Part of a small language model's weights.
Training: a variant of Adam for these matrices, 1673M tokens, 12764 steps.
MLP neurons of a small language model. Each row is named by its layer, matrix (up: input weights) and neuron, and shows model dimensions 170-340. Each number is 500 + 50 x the weight over its row's rms, rounded and kept within 0 to 999. Numbers have three digits each.
A block is one neuron, or neurons of one layer that tend to fire together. After each block is what it responds to, as a language model described it from the Wikipedia text at the highest values.

L4.up83:470546444549488516453460538527548439532487506541472484490428546505516490482519505466539559550460533572473463448464449560520486487530491520514473621413479469516457462558624476496461516392538481500544564444509556601551503470506394497499565544498561496539484456537562525367449424491420406539471570500489530465537501486465445534523538578491525523426474533348518571500580481479382540486522491487600475413558549486515435480492509641427443442509477505497477530554520508413513523540622506536511440468507504575510550591560
L4.up166:559486577441543472502512507465622507458417470557486412566500506451451445508622473502481381575429525532436529554544439517511429515535350482403519477459399482449526500552503501615489542504548503503498514485445450581555405461497511452405542582435530528451528511445424467476501414496466508507523436560500512434512552454499466560524500489529514466510530569435427495482494521446519484457493581493494454483501475465429530434576489585494558434524530401435538545479530503480499448420529453433631562534543614393542521541468
L4.up483:522486496477537514448556448526546490557521475477517506447476548441398548605475569525503495567493531514468572563498562514562417454544432438494419426521505485510460510509542470501479470487538505606496510505586501508526444497457540496430539515444430410493490527486517549539555502507511507391470425499503514519509598589384527549548506521420496506413522572501501486525481554505563570454563492469490494364587552424431470496458544491478493482483469475613503560471466502428659468510498464570440488388547423531508485561430
L4.up948:482517564467519550431482508515461499513478396565525479501478599545504555488510531532554501516561535615462528535444553496426553454513528378442526547572511516597474537565493543588442480511516462568491469372495550538547592456509519457406477528534562550488465547510528499508466460559470508493501561464442446484513482462394476500577429575456506444459574509560608509386482396474429476544641431394507522445509459604502498485465511496418442493513394482462447485452570448458539526493475540484562475567522439496551496568509
L4.up1276:519492602542514514485542441489447451548441521618471414574469465444481382525552449553496561478555558592471434489471533554496487445664533535453595586490426596490481435450470521552472525498462576455520430493509572540482393469504506490472498524468513493484512564517539515471495475525337391577412555481520498459595515537511530545514489509454502504427547583470575486498483424486474504492576396489546512389486470450482497498543514578419375559574400458508507560580558541471616562439508426446500480433528469571510657517536
L4.up1286:503563408325616457543460524470522514451413537483533529525471482479492431475561548462475464563421496514480502526561468497518453510548541396360411454585389523552527528453566531570494432443533511535498579432487429491465464490555526444506488497407474444468488445547524546479536525505457499516458478551497506490517535461483529391441546506482531522481435508531434509513451464430491499514488388495530538483525494568486538424536482491460551484567497428534454454605509511558513425492451469490584500509504434474511587502556
L4.up1531:484544464483581531579489488499455453447529517456529474568467503497488521564552505553514422550492464491542457479408473528512516499583462472519455449584468465440546557429616530582463446498493551573436527460419470507507480451406555483415449538502394502481468472494513517476481516527466493517557483517421476462512586388477481536441426558514509513395436403407439474447597397417505443547476532538507525496510452412546543508533481568457434533532542524449537463525438549533450615501592497492545566498505412401550506606502
L4.up1620:613539464419588430575526463421532488502466492508505430455575421421481545476519441460518500487489423515474425458490544451515523562484497521423565574511434424470572499528455499475448529460512482489519527449443602498533364517493515529438507515559342441569498556510518539494542523422401519481511601507513503473486555422561518554580483470436446571407478499460533411558529588382605498400521548472477541498562426503528472508552532554470502609495504589440578615439509419507539603552464532527485489451545542553475581528436
Paragraph-initial name or year. First token of a new paragraph or line, mostly the subject's first-name piece opening a biography (E-ugene, J-ayden) and the leading 2 of years like 2022.

L4.up112:416467582368473485452496468515520516462555560479581494496462444475458477539473439511467513567524567454449518523508525525529513525435477456505496377526486443455513506494522506539494511463430498482443431540548462469533430518542457508529489470490569534495615471621528453525529565463572548514507480462580476598488455458452433557540510446466488506555476633403399496469572526394514512511364516514522481516523565452438462471581529458439445602524428454519483471451428467454598481464444589504504523474481496551527444523425
L4.up227:472513553500473502398511469560508620491646489450553497421519459517493501574482506483424469528500463486536561567456550505526507581581497482480514509532485502479588546506537467465501414516545458509523505470462491537480465516498532421445418494568521446561468493439493506467555468560512410552502457625412425489600541574601523468540537444508490400494543451527503444498481546541389478504454446488483506479537536435443471424444469574527418524452551479491435449503400426478527435534473476538515465472497663546432525531534
L4.up634:503538490494586533455464457539470520495543537413510495503559512456508519572475559487501452601579526474496464433577529517532450432541450467498415492485474614542545421519433461440446491540491490593492434468477432490478478484524540606508475497395439468540513445452475523545494473450515509546493416508466414505554430548462541585426499447533491450469551514547507491455475500432434477473569463584467492422483569598523463409522541499457424492509506515504482537455467527515558488476558494599520507456472477464587524528506
L4.up1150:505480559533394584468481490575521511430593513407535460519501544393371472465476588561467572538489431459519458538436516519541546502481525479495412450596502438589525484433588516470577462583520461549462431520501541554525513508506544441464491475501429477503431446531456557500582535484482459496468559433428576506481554535391482497513516475487471483436477407419557461520545474456546561633478497625435489442563594390524548520553473485469537549529524442443568468465426525516518418389488478590513424399489489501545516479619
L4.up1216:563527536442425483557532487541555569479574474433503423586475453494455538492457515425472465618515461515552481514496535575547457390498574549452462575463515502456555458615510620469494508526434437490447545473548407545441519481526473520469553423395485483514487415463496568523508490492547458593581484573507546516436527494499449557503546519497457504514569484493526497510550419434476540561548481426467555474571554498452545398541519508457555404489562406574511499553516515637509474370528375458473585469405495463461529530561
L4.up1248:532502468372480590566447572526572543528435473510510496549523434457446484551503576516497529716492533567444477528407559472548565538498438397462458474508488532449531588487531505457512558443552475579449495511429515532590480452537553505516594451436461491468451503466630528476476589514461512544505484511561522423554448503481567491522488475426490570424451493481472539419568489491511555445429511479540527466487530414418532474515522522445437352427397582502457502505550497540601457452557457488454531540385467474533461427540
L4.up1317:470502489489511511474453345501500429468580518456496469453515571504430509460496559501447481554514458511521447438444535547512444479542606530505545451641525514516499507486577454502580446564491507615450518439493549497443528506512498550527535521526410485462395390523536557381467522455565503555522578548512468538458469449426423595537457400482494440510537481412500459438483452501501447545433505516575543417452429437373453441580475535457504528590536562517431398485555556467516494494498480485542598505433546512541566544569
L4.up1329:456490543473531512433580368537542491481595460411388460467519506536392545612480563547484473478450446506422600457535474464559450344465494375539464466551457514479536499535491468569467498502439425457423430553508493501534551489435481575479511460497412502548505467563612561471488551540508358528464475485467571478511530556421490503446557443498479536454502451491437535372532498439515579508466395497536511494520498444481457413484498492499433438601445595520519508411499562426534471518512401487517584575429565589502470486552
List coordinators. Conjunctions and commas that join items in a list of proper names, mostly places, teams or people, as in "Indonesia, Thailand, Nigeria and", "Chinese, Indonesian, and".

L3.up405:454471449506440508513539385523596461510447453416444465469618535435515531518507549521567534496539532571512453433476507439472498472477548383497476447507496581444476502583511535475510484464555511479500537492583505558586404392490418588397510538504554482447487482569553549490447438499507459448462525519446619393484513609566487577494522457505471568480472468527435594457531428541400443498497449474459476458432551522535480423522475520491391496510530627508474514507475444456591453597496442458389523467565521480422504503537
Object-expecting verbs and of. Ends of transitive verbs and "of" or "down", where the next token will be a determiner or object: nullified, complement, "in front of".

L4.up436:536511432505503558549464447532549448559518438557562576441503457610450411458524626472494546520474503477540449454454476422489465551589433407437499521451466520418457453493536453492494523428514528473392424488587553503499512423506467494472484447527470424498494541515581487497414430449456384487477483545502505514427536578479519430552485460480463368549488518489400629561563475546500585525491461491463498481454506537476485430436493487405408486536528534506508531540479471445512400613585450535488498522525428506504578434486
L4.up577:422520418474590633498548416535546548546465459576468594481499506586471503522473510521541526465559459539527483552610513504658487495568442342401388447417558564444503456475479525488456553439396474408459565474477528549547477428459510492450486451514468510470501571474496521498490522578530529541474506526548479577438476468503562408428530466533536571493567541475408520498475485498441577467516604539575430474505463505445469577508554529479529433489415406404557502545584502467565502493549475521545462499534391509527532438515
L4.up1068:460520581508449524433483527474485522578481487503520529426516551386506488527471564395467503461523404455508482489506559487459482514474529448513459413567449441463467457474470427500452410558471519470446522489555514528611429524493442608442592409577506443453525480541589493501439467515517503441539502484507501414493467574538497519454480421450457562480593493529504551472511462544396535428510446503467563431517528527542442435501507615483485585541397554556538441510505472513501617514496599451509502495487532505449542615388
L4.up1166:519470472507511501424547498524534462525522451495438485480494525548499606501529531511439416493567484436512499431475409415536441405462452467513518524442499423522508460601513454489387450517490459503452527457496510512469425480522449529465442391475514467412595448505485497559446495496514448558468596580497503508469485619498486508466574537449459478526547522529426457560560531555443576613535538591555507492499460565473498511527458482544481535551505532482515527484418539494529523356466622434464526561485407508426545494492
L4.up1298:501525469422520498469583486431482597549452435504520547458452529629434414561457495503567446496538459528521500450453524510513514439385529508443500453526452543507464401547584493458442541442431512477509497557469601567519425365468519446521543528397535434487467551594448404477448513468515487602511586615505575471616558454523497435542448489442561443558633572443407490481464533477487438621521596463457492488448530470476544520518512534578445532538490529511489567488564637483620554521484423472468589482468457502400418541447
L4.up1458:516494476448430507489519514374479575562464492520488566481431509451530558451504550523506498553499456520556557452427508543578407438475489522472524500446558538539469562594454382456420527514523571497435503477544538579483403519473338628501487626463585440546495485463502441432516541481434561510437500491430525430484505509439469448561488511453569462475592482393457487518521476530511492505547561630558526476567577446549483460541511513478487406474485519477581503529479499441529474494518509537413523402546477503406509486487
L4.up1507:515388438515499440573525523366566549577496470477463543572445512552552495501502527416436542574500464446486471532493549506548476471487483455559483442574528433418508500454504483489526557485545516580534566432549381539519527494460511549446438527427529494472394535459550419413506485492439485513580532564473534453472481543412573527483480502524455500491488496493472489486500531534525523478498516520441457437519506518511482496506479504472479510501466443530499495456467461552473556486524442420520449502525471545467384491538
L4.up1797:528563334457506508462592427395495498482519357533504651475549520483506424484543509428449521585507445512533424464446473460578545476572453465487429467540515493481459437475596431514416516512572488446480530571492550608533390480476462470455516514481540411527547432627594415544453537567540374510448555589533466518461498557538503476551540523494474552451474441551433509558520527519419524500566501584471553438477499506459502462427538518477488534509427517435507515506486512404547583520567506480443507442538505510440456439505
Founding and launching verbs. Verbs of creating or starting something (founded, launched, developed, set up) and the word just before the new thing, as in "launch of", "form an"; weaker on citation tokens like ed., and Jr.

L4.up137:479436535555381555407509462422559548576524482452376532513587427433585511458509633432471445540540521549488517417506446473508448430513606451439473485560461610523458465452494535469474448494421509530512525552517576527495461504543459582497539496560524527475472499417554424547479588555404437396475512485449559366511542484536477518454496411518510538514532547573404505581540434511455476586516513481477498484501491537486534467526463584503530537525466491516557519438502566512566504534464471452522432469504510503466417504451
L4.up217:465453500458474575594496440381570472515514442493469501469529532569515426430521553449534537482444469561566534426538517515538497475598521418401511526555513524537491500457509626447500465483480586548369513405532524487499462500495465453453552503568454497441547516494530446471467483623423399392556535487477519528517495576537521463524457515455508517425582516418506587497548429545423501579519530502522483430490514511466574620478483481468565574491415441529500550519588418504570471593383576411479495508592580568486453522518
L4.up395:445565570435566445503553505573586531610501452470498454470624512548456508484508538525606423506498477581488479434583470519545436488505469423514471499394499491524490535499543452541548537529563472498473562525497592519482513464391515530526524512512510494385516553537498481516416468495384456436529679423457402407477534473532578581492472488451485544493559529481572572430491532474539522485525540401513446495492429595456584473468549581504504514561517496522549469568511452565555466478543508465618557512496462554402564503505
L4.up1234:550448497529530522498562448484582524454545418496489559517451490483425449439563560417481569555590487491480549476500628595501475501534545470534492501552543537480515527473524552637401548507462497521454521501569513531475557476502479535475521552440501471484440459563474488539499590559422501516539499594522484423532565521498495490545571455487500456463477518475514433436558526482417508448424470473575535467485401518531517438554440498487413537623465509555449532487483454481539451443437411502426560541462525470471516431475
L4.up1262:528414539464468453526506464617524521607513507481515484484490540464444554533548545466440396518563552449484491404462508447547420483479462473508526473510464487461406524496503603516518508586474499467566500471500537474554472488415515561576464540470458495524461482531498470520426507589495458505559477461464533475494539520612448550501502426510464407467541556502408560583518473478518558504555561507495556474509517507611546493506480561408517572531509598511484444532435578476509509513498526494466452501453613471353470507539
L4.up1852:493519478470533543443480526547517527631516492482538461477509526510487482563508550504490502525438465484544433462508523462551405563576527470528532497545466538447508488438483477546477444498530579572548508498530570519514439465552486553371503510524580549374486548594448497562543535475397422563518547493517449450449479512462513484490557483506483492436461472488544554561522542435509588504470485511426509468465547469497569465489529568520510457657493528601407420474470496453506469487488523549547545448469648436464462454460
L4.up1895:474455452491490451531494429518553564497524445469528362466469519453564385402557518475498473448438480478519490477480500527531428477429512462547569430492436471400534546487551563687481526531418481530534533487612555456526521465475510486510572584454532497406522588526495499595487539574511432468528500561474547460473489484498569536456488463539592498501474522531547579501544547520508529541404653500440515508483457384495489478559478560542608511623400536552508410460495472498447360439457551445525500510524508487446535511559
L4.up2006:495484463389415478474493491518538479605475424385503555512543543553482448543456610510545438541611566517331499548485485427490506347461526509598580508525469495457556497429568505550474469609450534464556502437506487424492538495568620484433498445552558537529538520533507528582483558538463444499524518464493518440527539438552447479482445525511447517498397536512417432502517453552457460537443547544326524533517412526438603472522462571494419482505476502511511448454520484479487498569475497459538493532508649439503569512541
Reporting and speech verbs. Verbs of saying or revealing and the that after them, just before a quoted or reported clause, e.g. reveals, saying, notes that.

L6.up194:368487623578502555542460445548534562511542502462529404448545436447424397508451540497494504534575464554536567500500444560529467500527500484560555472456540461464538484514498460593446516492429492508564580476512488527523491441538490463516544483416489517529479470566542542479453544603431432421433621470447501497511580388529495508560553436362518436536513462451522513429504425463539535576482456424564564461582441537504549536545590513524398466549597558537524571515456415438513428559519459608481569502450584459497465594550
L6.up892:472545577347517510513418421525487494477594521456552410458497557515418499505493566471574484615591581603439431529407598503480496576486482445515535542583453547515510478514566489437511535505484504512515419503541422493456474470471505454534497520524483486474420463457529577507485515525537392573472578447433540443548563441420559451489568516488516483437499503460494413448560495433538512580395469520477531487536466518385485516484548472516509471483472552510474501577489556447522503541501459481564532432527535491523384604586
L6.up1030:496397524520508557432440415589508489489542530483470484410534483556436488450542432546487587536438460473544551533444494484494420446593511490518465506391525537562514498494553453506521422475484574484570575565549476505415438447419385522556583471539493481536526467458494502477443452589464488424518529603473536485472620487476567497525544477519542566383499484494554468415537384522538457571514545439412597447543482484465579523642550501515427433521453604536489498469497573495588542533560465538491487461425485476495516555509
L6.up1214:519491522371522609505476468522477422518444459478481480458473483598522420450435522432504571459487509465546507493380565527542427397463530440430480456432586454486511454430499511582429438516475519547544552504519467549440487365482473501452572548479589510439493562520510460485471478539498438487464505514531488567511485485490486516514433496465452531447519511419515475471533561480476450556470541482440505468572533508444566485613511492555541527504466510438526527535517639466546571545471585466552561470397551538477557489506
L6.up1591:554490477540433423497448486457565500487443494479470555539593479462409509485513538553411535505437497430449548453411619558447560446533514477442446507547452598515560499467550454555516536561496437485493569470492480508492426478513573503537603450449578490514454478549526508429524459512522420511460475470478480458592518417617497522525439536508441498435397546514468522393517405508527403514422476443493535487538479546464498498632567587548480493537582550522444446478510542490571517465465428455496516512461494509457484472525
L6.up1696:529462633513605455454539458496534488491481543467528556412460501575380556536499459507479592548513447504489569461480572529492447540467502481573551456415489510542471565551506485503470479455508540432463538507654516440450459488517443559487424391483558496488474471551516461516417501524535475424535477554437513486385546527480487429437530531525492490435575491500612481486579504541522510519523468509520594436512553476381508493479511541540432475452574585491501446561515486458599524515548499468441547459486526439493524528401
L6.up1723:536554651488551472463453457519507507476568468500564533496520510499504440446524624459533482638542406496525536393565570505566503457542509442505553408555538443476502460498561545498458538554572523496385407487565588457465530506512479454520566533507480459512509478555568568456461455438508472498402579461479631460520511574414493486524452544491538404512547513511566466503561441536506488537380501547493486475565471513519530433564591417509420495568526556513508434533444467412548383454538489555402546511447495453504497532567
L6.up1974:496549507523418416478510494458558632547570408456538486388471559456434515547465570475504474540488544525507585568486518597556551477451478452450443572482502421486544497410471605463412467508470527555561489504535478436453532594479653501508525471454558504468444462601497381496570509543471503504481535433427434473504517529473567491527418509534447458421501475547491514486469457450396500520525534464420520439500511484540488514528509535550501566465510481619428478446440453505550506600576468451578512460455545534538493489585
List item separators. Separators between items in lists of names or things: commas, semicolons, closing parentheses, table pipes and line-initial bullet dashes, deep into a list.

L6.up171:472487427461521536465471486539573483457548563389549484471558445449525447466552567527484513495517540521433453537545404470520526438542530491502512514537477521478543509440461504590423455526423461521490573499477605533553491455562566479484505461535517513477409544425552499567503491509457421493475470473424543497514543481511523437533374532392516478494466522439461480470447496500502546472410409553498414481502536552490537542401528551558402566488414491530489481492454536501470510424491489483434485439505520504495594476448
L6.up187:478514450471541513482501395524513492495511511519392576542523437577486496480534564510472478529586490485585523414547546436530521461461599476539499504473471528490314496457472565539492488492468550502532564491468508569546485442457464498452432440487403447457480516502473472473516491632516553500462559549518604541515499543404508452549433361415558505437518447546516594556559466535512545639570471402504484409498513608519516571476517484435517487451474498556485461566506511498557529502402634472514471454409415471508509587533
L6.up503:495551494537494502414504345474510520590638473496468489469600470445430536453517553507481416538612542508470513474501616451503499542443471505449579568543539477574506463394527570543458441545475472473488455454507540430505507437535476551443465464485394420454435460535588513497537514507473406535552498581424494471479500552489513581498461481434635480526502490497475483550541447546513468563477534549449497452573511434446507512497428548584375541484489469498501437557397518587493480453469459499450490486425517512470600486495
L6.up596:421430581463498445489485567448391584487510589469472471487562478487437552410496614420512420543544538496503456549414507526471527504576560503522614489520508502489514522490413515482421472493366541481496503559642593449588562477452458532456679523569473376409473584496527515570550542471475513526490484515418616390554482491514525481584526512431473503457520509502529501493518504463498590503516581521421423459520628459462468528509533438455485495433428486455552548462474529481521426502466574473530594480385533504479550448542
L6.up899:525496560571539478508494408491534564677505484482542468577558506470479468491484453434439515512576599537463506543439494494542421439457550486469495534479512530470528430408452414535476509509492466471532500498466499558400472515455516550532588479578479409437421542565477504491481444484367444500473538531499546511471568534488472395421488445495556507470570485499519458529537421527478445526510475483463476439494553455497448510558586460588440576575534485551512474555447575498573561527487477513499526500451522536467539572532
L6.up900:573386509589532481558546474432527514542491469489571478494526567515444437547572485439512544539528480440503575555539536501452488483472470436420558440498564468482481495446493536522449433523409566470499477442416478515525536446498572444483514505444512459449455506558402432527480533473455508409444557445539489635449483502491491462561571502435519537515469423626523493572512455559423510520460474452512459452550513530495481502530557578418485583446555469375533469557421538422534458501486394435370539477516564495563526451501
L6.up1170:543449463468477489546445506487557503575514506439481569465528455568448503428496544476489489530489561491501531420559638533531507438476569519576608460458534493575435443407534491481507466532534526436462498459472497414552572482543549500442498318556400482447463591533588560458453537556427541430472524547433520525448471606546596428500551514487537531535438424521467472478528434574480502553493454568475429485525511475527566525534478508500459553489525575503535463425550483552534552523539474445429540524388578541501528534449
L6.up1827:447537431450560545444556404475445496419464500507559494459556560498475458514474515544461440525551608440488545395492447512461488565595475470531581447601479506518506543492494512565468457481458509471437511456545498576483533506487475444461418500474521522522512535570544593410595554498458467493555569580571494536374499448395550439551522465436521437374524569493426495450506476519549469488553536602502496461446437541574529539464456452573494467602552449458556498491443466543475502432459553429510492489513540466351534462507
Clause-introducing conjunctions. Subordinating words that open a new clause mid-sentence, often after a comma or reporting verb: that, as, because, if, when, where, which, said.

L3.up1836:439430556507498633382454510440548493562533447476491561516541559579460540459489530429466482546519590519428443527566514534521508486619563515488554480481539475546529497487584535440451458512532500608407416459549452545519495486500517507502532513548523522564504529501515438495501398476451453494490554454514448439485547502549545568444451476511502555512567517562532569476493534436439507461504522489473524467569501454494520532523460509481414569451497537638463543446501539478511455486476467384539468491595487462499458527487
Capitalized word-initial pieces. First capital-letter piece of a word split into tokens, opening a paragraph, heading or parenthesis, such as K in Kashipur or G in Garret.

L6.up94:563488412485504516382522472535523531514485555509458504535494624479464518451458596556443443487476460469515469444507479530520498398493560494535440482485507578527437569440415469683440511517422557496603432521611428480513445529418597574468568541511462503498548506534481565471465513514540375495512556511501572452518548596538461426542583468482554450458518542530512564524508494487521516505495429452481542480449583553492455507565486456469451534581479522507500467485529567506519539425487550583471503440598460527523558509546
L6.up174:529497470473526454386486471477545560545480406474548468491515492457480559535501521484454508541547426399533565462474438455559518385556418421519420479474516509437542467498599506573438496492529482463418618459552567547537452513449523581402449414491503486534525500513495468532424544465514375429479540525543448441425537591500488400537589514436417474355600487516478538479538440559463609431517474572601547457497435483428448484549506515507459479508497501426536449515497496451525552526550417438388528487479542493514397506517
L6.up633:471514469437586586444499458423587459536492448505519432495520494491464466445540659476514628506560519513571525555568453542562453410597510384519493484571565517471463470535521550404443437498502498498473569478495499494537493490536501498487496432546432546487523626505582446531415575546443539502441477492514568500514544545502526485425514497523505549439581531552540545425553496529442497567423467533539527451462505541478626509497483540467461562507470507541466473529571567347572470430486500482488498461474524461535388473490
L6.up705:446433504462448509447515382529517495515471464530491559513536593514476459454431464508548521497417394495558557406436503453540447456659526476477517415592541530500478461435494492500420531513504471496416473436531466508459503426491533546405564395538476375470466502504507524553497534575648514462530479481536522541479561543490458535578557430535525475490537451508490533480499515563463504571487523476544407448484498519437479478527530471509524476541507486479529456482524505448528494545560499538460477455495432442445536476453
L6.up820:534496449539603615473421430491481481494487520447529499471504483421443499551529613500590531477520420445496507505426486512470585439541476495477551561514527547560465575571509541510474526469472446561576573406521500544543421478533518510437476566534493464494512625451525443528525533501505463459536594483433533527521547514475439502491629555488501482472599597498506472494554414500468457451450437487569508478529436428488543548534587502516488498474526465586502561621445573503621537469553506435518498498577495462426439469545
L6.up961:572412541482455523454533466558542454477463527444511487498492586424512510512580570519466524503498459522506498485532562463483484468492431445464479553507452447484584517567582497557461460493484475574542506461547459478454434465512506574484568494630507461483554594518472511482451514502470409475456524556553485433420561520476518516595521550463430467523532469538504537474568452514418462391389602559552480394518574465466517403447515565554535471582538481554445438564547570373574488563457484541421576493479471476472493565491
L6.up1098:482457490502506523504497481398527493533499471500559469460510445590501584577557554520458459616451491531526368567444402425501489456470416435478471446545499527516428413516402493575393449500391488437507536479499418595499409466452499534471456504523384470475563541485510491532520427447472485505448591576479568506426526466567541507520560482398551533468444514501474529506602504528591417563469546562524443464478474463485557451491464465415516496466486466439526587467593475473566493546523451483380515567557493493456437479526
L6.up1188:512365517471517552491459488408474522561576495503517535531546463481470610515527440524522436580563480434501441602490340432604545414515381475495474516409522541396568468514480536497451460488405495526456517417540521513535498463479493538415459490547544503475517478567460559458593490551531544495451493515487481477436520427451537394543450461525487477435516483421454581587522519421491520511518467461471399425526585417550490520542472560387594388526507568426558503538543572510596465594527451522413538465545474464566492438495
Verb introducing a work's content. Verbs and prepositions that come just before the title, subject or contents of a work, mostly in academic or biographical text, e.g. published, titled, authored, on, include.

L3.up1394:502564577371563504450399418569530446509534518542517435520500513489549498506539575410409497570552486581540444537602524474511524464545500447480445571519437565533545422491489479496534501492503491545559479454590459520410483519484521415476595458478445503519457442445513550466389414556507484559520421554543475508523507435450436563432507479541487555512563499519519494460544408379465512536558433490493511435637598470447555458470523499447524480478498525527552454533524468481548481409540521510421522508359519492545477504598
List separators and digits. Commas, "and" and mid-number digits inside lists of names or dates where another item follows, as in "Rio de Janeiro and São Paulo" or "1864".

L6.up76:534486585495658512413551473518505535459419426527505467434541438515566476463532565520534537498515475421454499461416439506475479554530505463435520438538451600537515477429546512507520550481581549478540479462504547571547432476518516392494389541451444515474424511533570632392523559526491534539539520497464514534555561490498465480519504494475537480469472527455458549387569447458479473622445426539413504488475380565561463527577578477477463412582559501576467454457543396512514536467476606549607481428512439498457516517535
L6.up309:511505523564584468575487557421478559513490439396471545555530541525505530498599529564535466450483577517493460550498532563505550459460433428432396613472557537472577578489575597545472479527526478607501571472525536483511498537494647505395535554365563405501513477426445506446574477536403471465487536427500471437464579479482466406423542536513489502402583554415567466572614408424429393496574455502559544507582586512499529399485527515510460490462537493489427542501455451462459492400605517413520525374494552534537451543568
L6.up349:665531509443464463482572524539563577572451521510581468513549508559550464538552496490516516471420511408539470593474609525573431541457550522533530430504471596576579454557464523483504462516552494506475534515510533514567544467560445510525499502566499401439465519502490544528480453520520463572519466449542429500435448485498542529588519518405482606451493422454496596449507480438437539548481550472469399481534587525486537350481510504434501473502545418523519526564628528533467517544546454398489490511566447627440475620536
L6.up628:567559454511500481430447405455508527468464518543513422487475509502530559530577593496612445597404472512519463565484510457561475505561620518588513588582423513600447519539516506480493512500522489455475471443484534578413552484536486384415567523508459532498557519443576588517533485486511527486503476472475532456541539551477516443579447395506549506534467560487509460513490377498528539561531461557430606506463444502573507449473462443526524552504488449481535383604409476515463557510478536493486490546503533461460613475563
L6.up636:563511474500476508568508528467443579523424522513454521459507454562531492479541530589527458543518459389516504439550479549445535478554497501385464485426410562452524553531456441536491470478553556480566461445453513495458436420518570544468550453362606510414499555514502396514358462476475469560491452500532509404490577458497489546512449512446428578437508508436413459473473550515617450462440586588567504511516509505473491556536491409400452451567519527464511546568484618462514485580556488466483562471491526497556575444522
L6.up1407:414483407571450452548448544577504505449531430522578452532458439478514531551463461600497543503531530521442552552478466483534458560532434515455448469475585511558437559485484476455509513517505518563516443463523518483482463527407558504481463461470478440477468471520445630417519536540504484435463541449516468475564534510596527542459486508449514548428431527479483644475397452462459599511439554468457473502511551476487471519540588511442523502489466486480467482635477504477505469447490525527481432462482597592543557555547
L6.up1784:447506495506532494548537429572589491508537501537509392431485457512477546474458643575598473556550591574527493450464490492483480550434529531406415559527522546546519498555495446530414457381522479497475559491564510549519494519510516452382369524490532513525371464490542498390546500501456471452502560438593506536515489451495467573409511491488507525478488508434462457365634474535492466467508494522536547478471520528558414436526580510512418450493424423531420541464447497460532426439553561523499455390471557501500507511508
L6.up2036:516464470491508505505450567518547587523458433460440526440466498542547552541543593519492499542573450494408501505488566447557478487427531511439537484568458499432476575519570511557468550509536483511546561460574463487480496461504571474461633505552504483540462525515512553432603576548469536449540535572485498448479533528492469578358373542472540512449572550381465458511511478468520467388470535545467501433467563465460439573539633460467517474598470522443508468526461550444499536553563573462479378470570566474544532555534
Year-initial digit 2. The leading "2" of 21st-century years like 2006, 2011, 2015, after a space, dash or parenthesis in dates and career lists.

L3.up1351:417488451451507495497585412524499462529487492437454577506565528511567448559471560514607416466500504538498502454531545504512525449574427423546473390508450567534523562557414461551442503477512550429447530528453490527581445495441478568427544417441541544453513507582499529554438507598556429467410564477415450429552452542462454487570407470506471625425473547444480567489488569517535513512482518490538470443458450547497449505551563510434519552538483565568438502451440479559534554609486609500530497452462484483517553501444
Reporting/attitude verbs after subjects. Main verbs right after a named subject, especially verbs of saying, judging or believing, such as called, described, believe, blamed, claim, complained, in reviews and reports.